config.yaml
num_hidden_layers: 8
hidden_size: 256
num_attention_heads: 4
num_key_value_heads: 4
head_dim: 64
intermediate_size: 1024
vocab_size: 16384
hidden_act: "tanh_gelu"
norm: "layernorm"
norm_place: "pre"
norm_eps: 1e-06
positions: "learned"
qk_norm: false
attn_scale: 0.125
bias: "all"
tie_word_embeddings: true
parallel_block: false
init: "normal"
init_std_qkv: 0.0312
init_std_o: 0.00782
init_std_up: 0.0312
init_std_down: 0.00782
optimizer: "muon_variant"
learning_rate: 0.00832
beta1: 0.93
weight_decay: 0.044
lr_head: 0.00629
warmup_steps: 200
schedule: "wsd"
decay_fraction: 0.629
decay_shape: "linear"
final_lr_fraction: 0.02
batch_tokens: 32768
max_seq_len: 1024
doc_mask: true
train_tokens: 187400000
max_steps: 5719
dataset: "wikipedia_en"
MLP neurons of a small language model. Each row is named by its layer, matrix (up: input weights) and neuron, and shows model dimensions 80-207. Each number is 128 + 24 x the weight over its row's rms, rounded and kept within 0 to 255. Numbers have three digits each.
Before each neuron's rows, "fires on" lists the tokens most often at its 100 highest values on Wikipedia text that the model never trained on. A number after a token or word is its count.

fires on: " an" 68, " An" 15, "An" 7, "an" 4
L3.up370:153135097150117149158156096136116130119165132145141172137070122102129159064132133118188131132099141178114132160156113152112118138122130128172107167144103136115144134142130148115119146132107130099112112133165115138159119100133111115102135113136123127139105164146131114150135100161108120159127104117095100094092154065105162122121140132106123144175124112107076132125177111162147155152092

fires on: " of" 38, "y" 8, "ric" 4, "ire" 4
L3.up866:119140115110141127109115127081136161110092107067111102147120127142121115145187161161115132138066147125111103110122109137117110151111128157145126135089158145161136130112146109136114125122124110097147123127114137135097115092128126127105134117083114161108120142110138137126150083174147123179107080087078170152136116118156127106125169131153149145140148125140094107132123119145145118128155

fires on: "ar" 13, "-" 9, "al" 8, "id" 7, " de" 7, "it" 6
L3.up510:077117117127149094154120108080128116143119115143126136080084105153117154146107154120148136093098123151144148153138114147091128122128105138138125102156119172093153155165125167151133171145129143108132098166132119135101104178169083139131126129106136140075118129099168133076147113154090117159122112129108132130123123141112098093164106079084114101146145124110162160147176124158121132110087

fires on: " |\n" 65, "9" 4, " S" 4
L3.up445:096105125135188109119105110113100152124127119135115161146113173150129151098174142141119139112119096143084123107138113104160136099138127166100150092120165167135126134147135137109134125118115120116140131137100111092144128186114120159088140100155142144077143138129153109110145133089133145127137128118133111107095116167126118100144153099132117151115138148068124133089116136148137141129130

fires on: " V" 35, "St" 10, " Vol" 6, " Dr" 5, " Mar" 5
L3.up803:115162133123114154126130091143096125119118131165084153114122135160164173105108138150111116121137090153132131141123112144118122100144093111121107156163145080085116136099095156153154163165115131123151164154142120122124093066156142149110151102174105142161084137137139145106114073102138121137124131133143153158136135156114123098101130153127057131120130155129073150136152160125101125153135

fires on: " g" 31, "g" 11, " |" 8, "ag" 7, "is" 5, " over" 5
L3.up783:190128105087125148123138128120135123121152113136168183091106136083159153117095179115147133128156144197099145142138138154125116133111077083115118113118137162126097122114151140127135092111128155114131131158120124086169125134169078137085170105163128077131135122157165122129122122110131079126122097106148116140134136126124147124160135086145128138175136120104156169127083145137121151130103

fires on: "9" 13, "st" 11, "6" 11, "est" 8, "th" 7, "7" 7
L3.up467:112125123108128075123148142097151120160150128139184144127080132127141090111118156142167149080132120131154140097126073137105139125132121108104128120179115096103095120167123134150136158112109154119146123131133157120124158133139120148094127140154149102143132143121132174116118151123160149138087127104093182073124133122084139090078176106105105131102108104136140180126137128134079132124118

fires on: " |" 56, "6" 7, "-" 7, "|" 5, "5" 5, "°N" 4
L3.up787:159118081133137129130154135134126106180124143175162119132122118101123143144114141133125157138151131147147113129113119134178103189146182121121141105164134144103153137074157103144131116165140086147125141120105125187108105076160099105124124105122120109128160072140173099151116110170127152095150110137131157165089101157128106123108127128155162135109124104146160100116126135131114150129106

fires on: " However" 16, "." 15, " only" 9, " but" 8, " however" 6, " number" 4
L3.up749:155121160127087106103133131148205119120140087145142120166135111155162162123092135152112108138152113136143136165098155152157149137105152093174174126121164137107124127121144117169099113137060138165131115155124091156120116137113144108130141146127140111150064107078118148157132147106152097123155136134146151069148103153106104133104146172123159123110133126148123154135122148164155091123091

fires on: " and" 40, " for" 17, "'s" 9, " that" 9
L3.up300:208098098149112115115140080104151105123155091116105124158106122072136116164116163176120114125143103106148138139127125146132137160108095113149139122145166130126139061114142136071180102153111154127146151103132127154125157112142140147157093091117177123155139121164120103172142118108136082122126120153114111074133136082158092147128121116155117106108110177136147084133165107134166135140124

fires on: " |" 27, "-" 21, " " 10, " on" 4
L3.up250:142152152122082105109161131114131127127088104093148150128122177139125122131159115120196131111167149108147136120106127102149134177120187095134150123113145099099120123130136169136120177124130079112134125119102116133193170125166153168092109103130158133112133150179085127146109132111078137130128167147116138096111114110159137132119114124117129147097069148110144141159141089128095123088105